config.toml
n_layer = 9
d_model = 512
head_dim = 64
vocab_size = 16384
norm = "rmsnorm"
norm_place = "pre"
attn_scale = 0.125
init_std_up = 0.0267
lr_mult_qkv = 0.7
beta1 = 0.95
final_lr_fraction = 0.0
train_tokens = 870300000
steps = 13055
MLP neurons of a small language model. Each row is named by its layer, matrix (up: input weights) and neuron, and shows model dimensions 112-207. Each number is 128 + 32 x the weight over its row's rms, rounded and kept within 0 to 255. Numbers have three digits each.
Before each neuron's rows, "fires on" lists the tokens most often at its 100 highest values on Wikipedia text that the model never trained on.

fires on: "l", "n", "m", "a", "j", "h"
L2.up204:168072103146159141143168148103107112108163122148149095134134161076125117143093161120049095147113154113141144137124057108078138134151140083137163111133167090083163126151114150097135176165148078102126114064159158133093075141115103098099120157106123102156135113166157065136062130085089121150

fires on: "0", "8", "5", ";", "9", "."
L2.up740:154103155127129112106112130132124093095140181098111173129163088117124125060094157044195112159125155129207137186121086146109136186126163179131153123188201133132116123207045121101138170147129151103137090151109137121112174171101129091179168114113103138108150169168147129159111053120085133118

fires on: "2", "1", "4", "3", "0", " "
L2.up64:015106116088132157165092180152105100112188136109127111114176161128088179142145076142132137106142145148122092138197172097126169143073085136202187082102114076152127172143121195081092135144126144122114123137084133127080107141108152100140108148089178076138107172105085160150163114081112106119

fires on: ".", "3", " a", "4", "che", "um"
L5.up922:111108135095177126136127118159158143073161169143128138152142141132134168118107078117119081067133104147160141186157113123109040082179109115131147145157112092107120120092132132121105152117115058178103148134141189132154107167131137134101145117126133081152094101088103104182117069106096165150

fires on: "\n", " sub", ")\n", ";\n"
L5.up1210:104165061127127157140147127113067149115151144105105115165118116169150175131077095121134136064158175083159201132160129125147105189148093151087148138149119151090129133115155144111142157186174133086135138148175116130192177172071087121130141083133171108217165153144149128098150118105172054153

fires on: "===", " Team", "==", " finished", " team", " Year"
L2.up943:152130076205114068147130171089144152154125186144158172147131108119138104116135077063203080097181100156166068156180118152074112112136122117126113096103153151039170087099152154168086050166114153129122131140133162121071181129087072142131125164162103114109054149110123108096162132096158072177

fires on: "2", " th", " video"
L5.up1090:085100155138124100159099177165145169094091071102116150161155071156152153110169096124124095155173095098148078154127161182130180178082144118110170120119115159147096141127132108164136125144093147190083112113106162130145130144150117104090124164133117096128133105168104097131080093150109114115

fires on: ";", "–", " /", " ×"
L5.up105:123171085172159167136138084105109136093118145135111114188140170114102122102115130052135165152145063179176098164101159154104141108167165101159189132138094069190083127084149132121151119104114064094171121126112134113110161087120118183170194080180078129157129188126143139143153068129153172117

fires on: " Al", "1", "2", "Al", "3"
L5.up1157:120100063148229175091110090101110127115112131147152124088123146144096136106092155144133126059140130142134163038140165125089181155120044140111066083117104150146101133160120073105168105089181118139130148067111116088123164109126144163164093186119140152164202146085110103141093100152150161152

fires on: " in", " of", ","
L5.up762:131135154154196160124087155149163106133101164087166053177148121108096168189156155137169109116138107079104063134174123182182116145107105122153116139149149127167165136158151136106122191076142118132132179139122120135140151135114102124132098095103103122125138152118032137151157167127137131113

fires on: " |", " ", "2"
L5.up34:101114162146182092156120126160129137133089150133184233094119117119110143110188100114119113190120179098133118106157103117126099128200123172125136098154093128085132103171164146110044138159116178120127168104103166115076114170108141202091149178121063182196147175097086181148151155097123166105

fires on: " |", "0", " And", ";", "em"
L2.up443:090155098074126151089076161174103198168150184090103116109124088041099083109113120147148089067150160125158099118089119048153126126160162095115106169170136119145110165132139136177111111162089148141066108069127092117121097148126121147114107141122162110066118113137153178095122116114077090149

fires on: " D", "R", " (", " Se", " R", "V"
L5.up768:171158144072162128193147157131133164138169163110140144085177130149200177149137143122109130133117122124152135152107176139154108103139123170112155133156061175073053159189108142112143149160084116132122115165160135081083165147117070179094075081118119096162157074111167092152108095087144092132

fires on: "1", "9", "4", "0", "7"
L2.up891:164102127111121159115158101114157200141127178133103091107166090097062168067108144094101133109092172106071099124181134038105138118109145116115140129147138127141059139104084135105211133123146174089131161133129109129132140092098095134051190143168126136108105086108122152085120164133186155125

fires on: "in", "n", " of", ":", " in", "4"
L2.up311:149100121112135117107157113111099146155120125102078104134152062124130085114130146149096149148152100083170124129104113162153095117145113159106076135114081149191119049079142164094092139155090084061113110105103113145158154142064120113126121198111124170086118201147090082148132159101083148142

fires on: " to", " for", " protect", " with", " before"
L2.up1347:126162108166117147218121138155172143139105117195092135160140144069082067096169110115161093120104155169134162143114118165160078103179111084130117107086171095140174156188089128140155082119119144133089114153162121121129165114128152110174158168167140078157171127202118157192096114196149073117

fires on: "2", "1", "3"
L5.up43:183169134173102092142086136135190113155155132167114128149177163161121131176080139088082101100096106116078159066122085093130105105150155084152110188083149100113152129153192120176060066184130148110068136136077143094143125156183101115112096106106123180158146165068095140113118105073134059128

fires on: " N", " C", " W", " T", " P", "1"
L5.up469:149114125129136165144064115117141112195156140148131071053138155102144137162179157078058055092133136130103098160129158126140130102162123203121172128152173137190101081173093118045130136116133177134152132123135106120131091128087160228141153151084060092101160159154131132123139124134167151168

fires on: "z", ",", " went", " were", " was"
L2.up519:108185100054168155106129086067114165110086099096149141217133106125115073064191118104083097140163144075116097141166092106085122152085129162114090132139098189161128096095124199117058147148185109091116116151083125124097129111104066075078110064197183064150175104117114151102153115109118138112

fires on: "\n", "4", " for", "5", "8", "3"
L2.up1149:079093165126099133092115182173117116134135138102107136108177140138155107143139113109156043084109147132191124062111157126160201126178116112141111120126111117121060130142156131148074089173165101122141082151117144142119118173089186165140162165116130127152146085129159107132156128079100095120

fires on: ",", " by", " and"
L2.up1520:133105073172192131100098160146147091062062140086124084124151146173131118088086119119121166138126166092083107119153157099128151160103140167123118090158092055126139131128096096162135161144141133152105055152097123175150131150090081122129122105137123149157105134087088150061096145143174132128

fires on: " of", " in", " for", "\n\n", ":", ")\n\n"
L2.up1198:060145114117133126159201151172077060139101141143181121130164129164160175097133182184116092110108093097150122145105113158106159144147090080111150089142139163123141092138075122114166119111184117131079074109086064165136110088113135183131134108065110122069166168189141138118156128119141140146

fires on: " the", " a", " he", " it"
L2.up1311:105095165161098171142116124109114105117121088126120158078144128118162125116140177097097112150109095119107150128166130128088124123110168132095163193130171137087167113145137166093143091100140152165078131129095175118131098125104175149096079118180092094121129173125139064139089081145177155195

fires on: "2", "3", "8", "4"
L5.up1751:151101119144151144108097118140164117130169114108168129128112201087136119087141096113126098145158108103149103112160190117114139141177121115098146155093115154127146114141204139105200154206111112145068095119137136154093125128083118146147123093125109146150064149132131166106160126134110162093

fires on: " |", ":", "-", "O", "–"
L2.up1606:130131115119134130151063150110211095128124137143100146088097127145077182060089128182174148105203137176137126091119155074149102150101191104140114077105097103116083189124095139165145205128097121172149109101076144129061163109161166137174115100105062165126168203103102087156135129113155102118

fires on: "\n\n", " |", " =\n\n", ".\n\n", ".", " a"
L2.up313:138099164123131149167150127090162122135105177094211094130136104073175120138076174149079100077060112168125074138132119159128100126172085125078118107114152109167123131110116180167133154081142152143126106163101129161151157174099102133082077123067140146141122059145110131154123121090087141114

fires on: "ing", "ating", "izing", " playing", " writing", " appearing"
L2.up1599:100159127160191138091109143162079179169153120118135120085131133184125183129110106145148127134187088111129107117091112060119153199173151141136140154124100125179170073116156100065169136143165123147172128136139135202181068166062150113107185162121161161100154155127112104131110159110140169107

fires on: "4", ",", "3", "8", "9", "2"
L5.up1728:129078169169162100131121130174136143124129085132130130095142109121077141117128117064179125117126135061113124105134042117141132114158078094114139118134178199145079083044100076096134149101070122119146129129109169108133146147107153130112151131153124141163097130124087105149114077167148148134

fires on: " for", ".g", " covered", " relie"
L2.up186:133078171153129166150181156143139123104085087132165181084083125171107091114183085168100080124169109095116058170209113133115111153155146111182068069129089090162111114098210104094067073078146069143159145179132108158146146098119185165155161163138083138106144080101175140161093183099095149088

fires on: "2", " n", " N", "-", "3"
L5.up867:102186158160131114174083087091128090072126108115144122238167197105118138119108126150198219081128157162130130143137192130127088172160139118123130085097136105167165126158125109120140197219114119115140101128121123151150119129099155152142116125143150144102078137132081129173141169120135154165

fires on: " |", " by", ":", " /", " as"
L2.up894:167114142085135112089126126121136168076111111124168096092155126109089119120146087150097074115078155141100103090107104135083128178099097140160142135136119066107068132144093084132081178128124157194139126132099164112075159121119120149143157133165088152087102175115127095082113138121139145127

fires on: " ", "1", "6", "0"
L2.up1596:156116079069125189146133070110166150146187141079102133088161116122104107124115100112112159122162117167161115126102130117142105162066158143182174147151055090181128125175131156161148181116133115167172142052116141108115126128115130096145173116177150204134122220069080156157136150148116077114

fires on: " (", "2", " ", " and", " in", ")"
L2.up1489:155122119125156146175151186133138113163098166133117182119102113134118177115169132133090073080111176101131139109120120148142114180107153084102074112166124096085178174103111121100117167123132149167135163144138095117136165171162125175135122168165119163087179164130115102119168161131133119078

fires on: " the", "5", "1", "6", "4"
L5.up690:159083103131065143151099151130194105055165134107117151134132154123103089146069080128121097107137210164087152161139128143069099093144109062107155120098092098111107127142116074122142126138168090110097161121146179139070153168149163134135076201137158170107143091063118125181066133061091109084

fires on: "9", "0", "2", "6", "5", "1"
L2.up1270:114131133090111135153074107134179134114123119139123161173103129152058127159126082111136139119143160128136140147106175109128103123160115118136220136090106138129161184144126113133121155167122152143084106147072118136099145184177144136099128134083144126075145184162130125087109120162140081104

fires on: " the", " St", " B", " b", " st", "."
L5.up1694:092171167159107178172154155130109091160144156110136174086186114147179137129155141073115117089139145140082177162160134123055151122114129082120099060144107049110096099134123084043065107165147172127111137117144189109156146141046123120160132135122103113157149119071154161178103095159105062102

fires on: " and", ",", " for", " (", " that", " in"
L2.up873:154104175146137128113096069162100107148077137133128152165129101154106133074087145101143111146110150104127109097149127132103146105199099136138132184109136103161094108095145133095088092119090085109172098101105142118077105128124127138088190178164129114076075130130144199144115175127125181122

fires on: " is", "/", " also", " a", " =\n\n"
L2.up854:211126060096118069108131090132111134121088124124165127085183119117165146131121065151117087111154159156146166170156080124073081137069116119032102159177125093115096119133128145158165188125118113079113161118105068118110202091118148156151106124115136128177122127144122129115139138170099100133

fires on: " O", "O", " for", " finished", " be", " at"
L5.up243:126117179147096150115152151155112134157085101122160138112207112144138129146103117130129110144098152120145115140169102157112143133102145133184142140145091125140166121095100068118058112096122126129180130104148191138137138140152152161156156090078153118140116128126184120142132093104118136073

fires on: ","
L5.up1043:115150069186110099148162181092158142105156172121164148104132141187052166055142083121127071107079078179131110136115175113117160097153172105116162103106080136166141136121114154080214180185115141169088131089106068131186085104110151068144103111095140168144177156105115120135124130073143107085

fires on: ".", "7", ":", "2", "6", ","
L5.up786:164178119163157084137126118159132130132129120095158128113084181166172144113154112156111152148084102078101165110162071107115148114128118206082114118180150153109135100118091160110106109160128091167095088104137104127101095129086101117080162126190146160161146133078128179183158127086179116122

fires on: "-", "|", "\n", "2"
L2.up580:193124103173127100151121157116074139091180180196075088170178123164107140134079153119104157123146172126173137129119088109104117096178140122102075100139153121128128150095090107119115134107137120127149134138155120156102068163106084098139081187129096145113137149091096121146140130147120066144

fires on: ","
L5.up733:078092064144142050146095186172159124165153041125098123077144143162111110116089126163144129098159132148088153084122097128138129058113126117084127135137100093159073143108120125090112143089124077137151119129181156118126175170161080131130122115124090125065096162043110113095127171086099073132

fires on: " and", " in", ",", " of", " is"
L5.up254:136140130119122093078176080075086128101164087078176137185135178121084136104125129109126107139113139160051136123153121107173118096169107123079094116140180093133125131119124206083137154140102130138101094160124139103088121157150148129157147163123117115104136130140145124084139137089086096141

fires on: " R", "0"
L5.up669:109217125168103070120168083126141201064157174133109143138150130113091082143034166112146058158149135127166147108135054080152145166186137128117157109161158093139103156142175127134167143117142125130118131141070090138147175136086181138079135063183093067166112135130147137161220182173123121184

fires on: "1", "2", ",", "3", " ", "9"
L5.up692:090137174144221072113099122157173178118148119111091154064129155178172185147192104090127074076138078087108147110089130090161104155140112147172077141160094101145122116088106130085126054116090125140167143092133129129101145175130101213108112097119088164146162173137105136148144091189173168113

fires on: " H", " P", " in", " T", "2", " V"
L5.up437:060139096150112139109091111126121108178096113054102115109125154097072160155138130104120158150067115105097125109172151156152112194154187182130175088158174128140102124119140128087137168099144108141154143136146138137125152149072176114077094167096109123113157164157077159136160129066071057117

fires on: ",", " and", " of", " was", "p"
L2.up946:109140135104132142112105108119190122089142144165171109169138099108137108106114113172092125128119113134138085138073174132085193149088141121147189157147130099137129142110166132078112140147121151102141079167130145132152116177133125134100071084069123073131097173105054129138080128132091141100

fires on: "2", " final", " Re", " last", " Gra"
L5.up1328:113115109126122120148147134137045112168099134146119102141121118123097137151111114106065113114138088134137174161143168148144081165112105132169176126185122158090161093135160103208104115119116057135152122146100106091169125125146145122126121127158078141094109146169162162142183132099103172059

fires on: " there", " There", " more", "h", "There"
L2.up329:113122138125142134121087096094108139167122162123171114156105124146160100075132156181141137112169089135159102036102114104150066100100182171187087187144116116112137102098174153080218182107076129135131104117106165126146149154074127091104143142142103112199103098074098177103153141086154150105

fires on: ":", ",", " on", " in", " |"
L5.up40:120140110080094142132114094155129103124113174116150123071113118162105128122151136146089100076086145109069116136167136126190180104116158170098186087105159097132145118127087124065090157147207099098100142146068137188107150190201155148102149093086088094099083133199122084078076162085176106109

fires on: "an", "in", "en", " Gen", "n", "gen"
L2.up597:091131102147128173151162124063116119127171130091136130166096134118156157109140136131069134179166161124155143113085167121163064141116124131160141123157066135094101182164181141118141224122143190173138091118153080117138127118123161088182147129175135144127159110146107147152141135097116081175

fires on: " |", ",", " –"
L5.up1580:091147104165120129121124136116191119122087130062134120144148129152111133087176135147111080076116139149105078196080126111140117151109101131080188103139099071112128209113083157142130130103088108144110079196085091137154071091137151072122168135112081157161103105058129135142149143120116142113

fires on: "-", ".\n\n", " and", ");"
L2.up343:101069139201166127146199160148133150150189104130138132056120122101107096140068114139125039143108147164146067172114127103130110090127087174048156156153170095159106164105149125131143115104109095128065140127099164130131140121087138065123168060116135140134176156128125133181119062118126143118

fires on: " B", "B", "b", " b"
L5.up1168:128169156118135098087139101107181133147113170185135159138164041113126117069065117173132147103129171116198150162117125148118115156152117084056146145094100148114109139142102113142102094100127165133146099117118164071073114133124104160129155171107159126160104127146180084123166096169156195189

fires on: " in", "ing", "ain", " |", " Under", "ning"
L2.up10:073140062132138152152119090095121145126159106075114115104116131161073131093094160145060164146092133105158125158144133158115207154093147161033144101102128092166124109191168110155088150153152061140127135118090135124159048147132083131143151075058154170089188144065109106096109151099112160134

fires on: ".\n\n", "==\n\n", " ==\n\n", "\n\n"
L2.up188:135123119120114142139091124130154093128094176162148144127118174105153159151137096104162134169172096173137127140148120144151072068137104142113083129183101128106114124138127111117080158089080157162165080194077114110140077154073117130078121155115068111103049091162147158148122115136098165156

fires on: " \"", " |\n", "===\n\n", "==\n\n", " ===\n\n", " ==\n\n"
L5.up1623:112071102093099154217148149134115074082144160164105113129153137142138139159143103093126114126146125116103084118073130133072116135130095143137072127164089081150135151128179138141137161113111117152090175143118141180162117141104109151160108138112137076127137096148183119108169134179096142147

fires on: ",", ":", " ", " |"
L2.up529:141088085116076199121138159148082155103143108102111138069126086098100155071182146095169138150142059134057096123157111141115106142121171151096055137116085046081130155155142077146171145154107150147155102076101126146118069153113166156146073127145104081187126167099103123177109188183143149152

fires on: " ", ".", " |"
L2.up912:150117145167128081054100143179119108210160099142189147146183148140090116119134162199081126100165167131146079113158171171143126197164108119166170090142124099108112112110114133097155080076168136127128121138095127130070163130094098148113148168164038100127162132084112136109098123155114157176

fires on: ".", " the", "I"
L2.up1233:116125151126100134170176163108127125138180127139175119161078152123133072112133218167130160160104184111173081194128096087134067118133070140102150153127161148124092112119097138145090102151145075117124163142112191134200113162147158046208070101142170123128147116127107160078138182187107157109

fires on: "-", "|", " had", " that", " |", " since"
L2.up323:092113131134109115128100195116110144094172083195071134212144093109116122103114124179127129114145129136166177137134109198089119122141132082129150109120119114079123166137125119127121085130094079128123120133080146091123109115102097161113113186104121122170101187093080094191139082127128140159

fires on: ",", " by", " Fred", " Mad"
L5.up902:131105105116093162113174142133132128141140164147146147110122159185101102098149136154130115151141185149123100121149097151112132116117160108112147104135124079168077088147162146131105151064106108113087072122137176203129109096163145138149134160049148106108079050165176138093119139161126124118

fires on: " C", "v", "c", " Ch", " Arch"
L5.up198:146090166100050139118123160134146142139113190113133091198181119088130161130146115138132042162134106114150102140103155184147189093104117145071181166167137163166136075171110094120162118155123149198053111167101142155135090157095139146096156165128099140094151187121096130161154116122149105134

fires on: "th", " the", " |", "nd"
L2.up887:106156132121115122138151105096111105149112221142131074064098137081139148132135183122142078033124121128191123066106089125126160163099158091074185181172112139152118084150136130125145071132120057128149119132096101112115140117114178145138131070098103124159111057167101142106146068111101114118

fires on: " the", "ent"
L2.up1053:095136157156142163102156116126171153157121119115138139085137089137085076181138172159142156069161091095138086069160156120166102095113120065148117161138096102153124111155113062085143128152121122126139128078148158128107186135140181125170145118118156122155096168133088132174148069067083080128

fires on: "R", " R", " States", " US", " Red"
L5.up1252:109111122132144146119093180175138106085151211154183135123160137116124077099163116203148097156144151099113108169084105123129148092165109115130143117113143163121148146073108142136144199145086156152107108160090096109130123109123143179142102107113120122124222147103087164106147107150157126163

fires on: " of", "-", "ber", ":", " United"
L2.up2:130162104171123198128134100104107130139124128124135139209147182102079105138145124085069113121160162072135096120116132145128124102133173147053134144116150150204124158110170151177123060120159113142165137115111101117134136128124074138146136171076132134120088102183140183139113128113163163158

fires on: ":", "-", " of", " for", " life", "p"
L2.up138:130185113114073143165101149131147151124172157160136154102091102057146093127112149177099100098136127133123083135075091139136170159120182163141173132181084110151171172087176149127144144162121132117137140125115148113144168119068173143142116132100106087137088125141131148100086093143115088070

fires on: "1", "0", " ", "===", "um", " -"
L5.up1782:151087163086093079136109115097088151157157160099124103112183146112183069094098204147103166114131132105145145149135117117147156101080123092145104139139124172148113145080091140143144088082128123142079130155148077118156189105128079147058131107107134092142164139153144088087110131103143145129

fires on: " a", " the", "rop", "aph", "op"
L2.up224:134128139172117107175157167136087087134145110136101155133113104142161150148100194128183124144174053154108055069142133104110146153128107141138158141135094192138110172130069079121156067093114149131095147134168142071077126125128135141141087147194114122108056180096135116115125115143161119150

fires on: "2", "1", ","
L5.up1044:132127188128155169167134092185156099171099093110114124116135194138134117161105164115172118102086099141140197055155116071154124125157083133136157067085138090160112086141092139149180096128123104125082116155118092149118125131163114127081179136087114116142112143103154170129139108076114070068

fires on: "0", " with", "r", " to", "7"
L2.up1654:131082144149137099109188117150167103078100054195089161071097092121109153076064136071147137081163130114178171197101159158184127083136180140104143132125090144142175138185160145126153121124119138147150182133125137132123164137131157170120108141194139112125138161138176166138053114173140129156

fires on: " Japanese", " in", " to", "ino", "in", " as"
L2.up1471:151097137139161124096119111111062074143147172094142078148113118107158103120158096120097134116173121071184091052107116119119080098137152110144122131130110132170145081156116157098166102115037160084184119121074125148142090109088094135077159171134111145136116149119082058065085130115107128063

fires on: " and", "-"
L2.up911:087094165171127153120147104131096086127158159125177137137194178161117104144113118198057091096098097129123142143131074120117122088113103101103201119128134146171139106115131174129087089132102149187127107127179169209124142133116095124117206153140154122122173141121145122204091126136104111119

fires on: ":", " its", "'s", " possibly", " of", " among"
L2.up1621:058136144129106138105111183127146103178133123095141167158155128145114087150165092126112114052171143178153144132167114154128102084130176131090120113149150132160123070104137158108130111120160138133119137128097106189170159105142097133157164101084140126099152138128151120172165182124107089153

fires on: ",", " and", " a", " or", " A"
L2.up1620:147072157118123145089146141051118103098159079080122139119101147082169066142173150175167112115089065103149110088190082099066106138116117073108152162121105106180155178110154184071140137153139096192151084116162140083125095157122112142142115183140132079133148145062154043151091084114104122128

fires on: "a", "h", "he", "z", "e", "er"
L2.up1636:188096116116090127116159195129113117119178158174131089154131185117150147093087191100118139197113133135198149126154126110083098142132095100088205126102106129122086127144083163103126149107144166154133135155148092169158098123117089109107105165107102151189124167145140145152121124113130112135

fires on: ",", " that"
L2.up1307:173091103154160133131114170185100149101154063096124087100110141120117102054149122164168111145142055132134127069130127135114139128082138099131156145179123067140133208172151193136136108146164126131130158137121110065141097154103115089137106141123042141099133133113105133120138143122164049128

fires on: " on", " do", " On", "On", " as", " As"
L5.up385:137128164060174158078096166108105122096112132168049103116153101138097107115191126136113164138205209068176080118151087143148107089184133175100119106137143199119141130110118180123141112109126146144164142142133138144118113088164121102112068140089086080094123110146111169082106144159055173139

fires on: " B", " R"
L5.up1071:172191093148115111149147136104128178131135169146127085073119122119159159145117127151072103113111062117167097164132097101125005108089118092101147065108107142115089164167113140151101150103135154125085121177161153126108138151078152147105091106112086115187124177167115113154121159141161129168

fires on: " at", " in", " In", ":", " |"
L5.up1002:100041087144165119132143127108067112168167148122147136144135074109106166095155152121153066154158075160146114112174088104154142207134162137052079127187137120177165069071153081164142202104153113148065125116076148096114130085134117116127118126180147098082136135142068126101142139128107134102

fires on: ",", " and", " |", "),"
L5.up1747:165138102145140122105175126167155126096113173078114116096114132118148127127140144206107159146099147120094110104136114169067156125138165139129112143117139079130162094122195127163107155163107084144140123118190152106099171091147092129131238141157129111195139104100126159098088175143162155067

fires on: ",", " was", " not", " be", " been"
L5.up836:151117144056167162088183095060142178171132096069129099131144104141169081079084151140093118150146089079147111115159154155155090071206137068163096142129113187085089153131162176106154135141163083197135140129064160198091148143086179141149105095124179087163126106121192136095142110190165135164

fires on: "1", "9", "5", "6", "8", "4"
L5.up231:189139095123070192121115082138116145094124137080122084129139114102139165091129155106121168175135193127166175170152156095160034169141130110131132117080166113139134125108103109134148176135156149081122102176129160101108111113155104060101134170107124155133076153162152169198134065108192137189

fires on: ".", ".\n\n", " however"
L2.up1167:105162120128100138143149156126102120125113139176098132124145077140129118130146169147088098153117157145155172170087144155132136138127112084155124123139157138115159144122140143136092134066092104182130128174125149132138107171073098069121111124157179164112141119087087156127112126094120090096

fires on: " ", "2", "4", ")", "1"
L2.up944:160199152061092133109083096137174135116124141180097055124111118169107133125120135094108125052145142141087109096185082097145158100101149136123132089119130120137194144197130142129144110137122133126081119117081125120108094115163111159135053078108160155148129170142146166102117153161182066087

fires on: " when", " that", " ", " as", " until", "."
L2.up1218:086116119131149209198118198078170115100151134165121136160114109137170118103147158190106084144122177219167133157107107187101148094134186096124107121069139108099141142143115104157087106101145063150078147139108120104148118080081129197134147145107115108101153136091056140139138094173131087100

fires on: " P", " p", " State", ";"
L5.up1143:188119116131151119173141128146087113120138186086191120096169141139165144077127137171163101132119126102081090102175137120167156156121110136115093108121140096176097179075106186200130110122100096109104162180134089078185067114050212167095138107167103100145090158189138119157142130154168105144

fires on: "\n", "0", ")\n", ")", " |"
L2.up860:120163114138099103197141153151120182136133177105145148150161114152147067143105114121116103106147197139108121070188161094074099193104150148097142101072181141103105166110143132154179175135169150096138134140143135131106160143058125210090084118128122098109155175101098082130150123114088163136

fires on: ",", " the", ":", " such"
L2.up1590:149076132095147075156109129090054130080097077112100095140093114107126169074125136148088147093115166141119157125080123112112170180095117114117144119178103115141135127162107129080118058097118112201105183147097148134122118154161139160131105142127106169076117184137095132083053156139113139089

fires on: ",", "ps", "\n", " (", " who", " |"
L2.up890:145127143077175104214091087118134100151076126141105105103082147073087120097148140139159137160158086035164129108114179131100112173138175083115107167190063112127120201144054098131086094096093133132176092085086133199146101081110093127068115111183159111101046166088091143179093170169152217147

fires on: " US", " States", ".", " No", " Australian", ".S"
L5.up830:111092140149184095118203181112121119159127150134177138125147155118133115116184103162161127155130165135149080183134089157060080095132120081109156086136091111124119118143076153139076154116161197102071117132107120109159094104116122120146080096123143093152127131070100057123136127156105072174

fires on: " a", " =\n\n", "-st", "rop", "-", " an"
L2.up98:100108140137149106160133171103033124142179149148123170118149172157142162092146088173150095159134119123163111111154129154057189115132113078084123160112141156134114120128157090191156137120126084140083109113129111151151166164152163178140106130145131092152149134118138121137119093153123082158

fires on: "),", " Japanese", " a", " an"
L5.up1305:164141110071127064102128099093154069150137154140150049086109133128172163047127142109154137164153119169087133121151119107122087136133207127097088098166090154160140160149120103123111224081107156146101153106121106170146138154150105124108120108147116110186132186156167138143118197111092149099

fires on: ".\n\n", "\n\n", ".\"\n\n", ")\n\n", ").\n\n"
L2.up143:139150172143118184129113137096136122082107172159135142149102087106164126106168138108134176160153132146141101173132156127099130134139136145167079122088084066148075125145072115161152155093129136151187070128119130124186111093087105091119120067074090154220121060120155131170182142089137117093

fires on: ".", ".\n\n", " whose", " that"
L2.up760:066114097099145129139119166131162140090130150152153174112143127142145099124128148135102131115175136147157133154130112131088129150130161109114173135129146148117192129161069055129091168096124141221182114187066134129124140170124174114133117071091090084103120111086130105114098127170117164146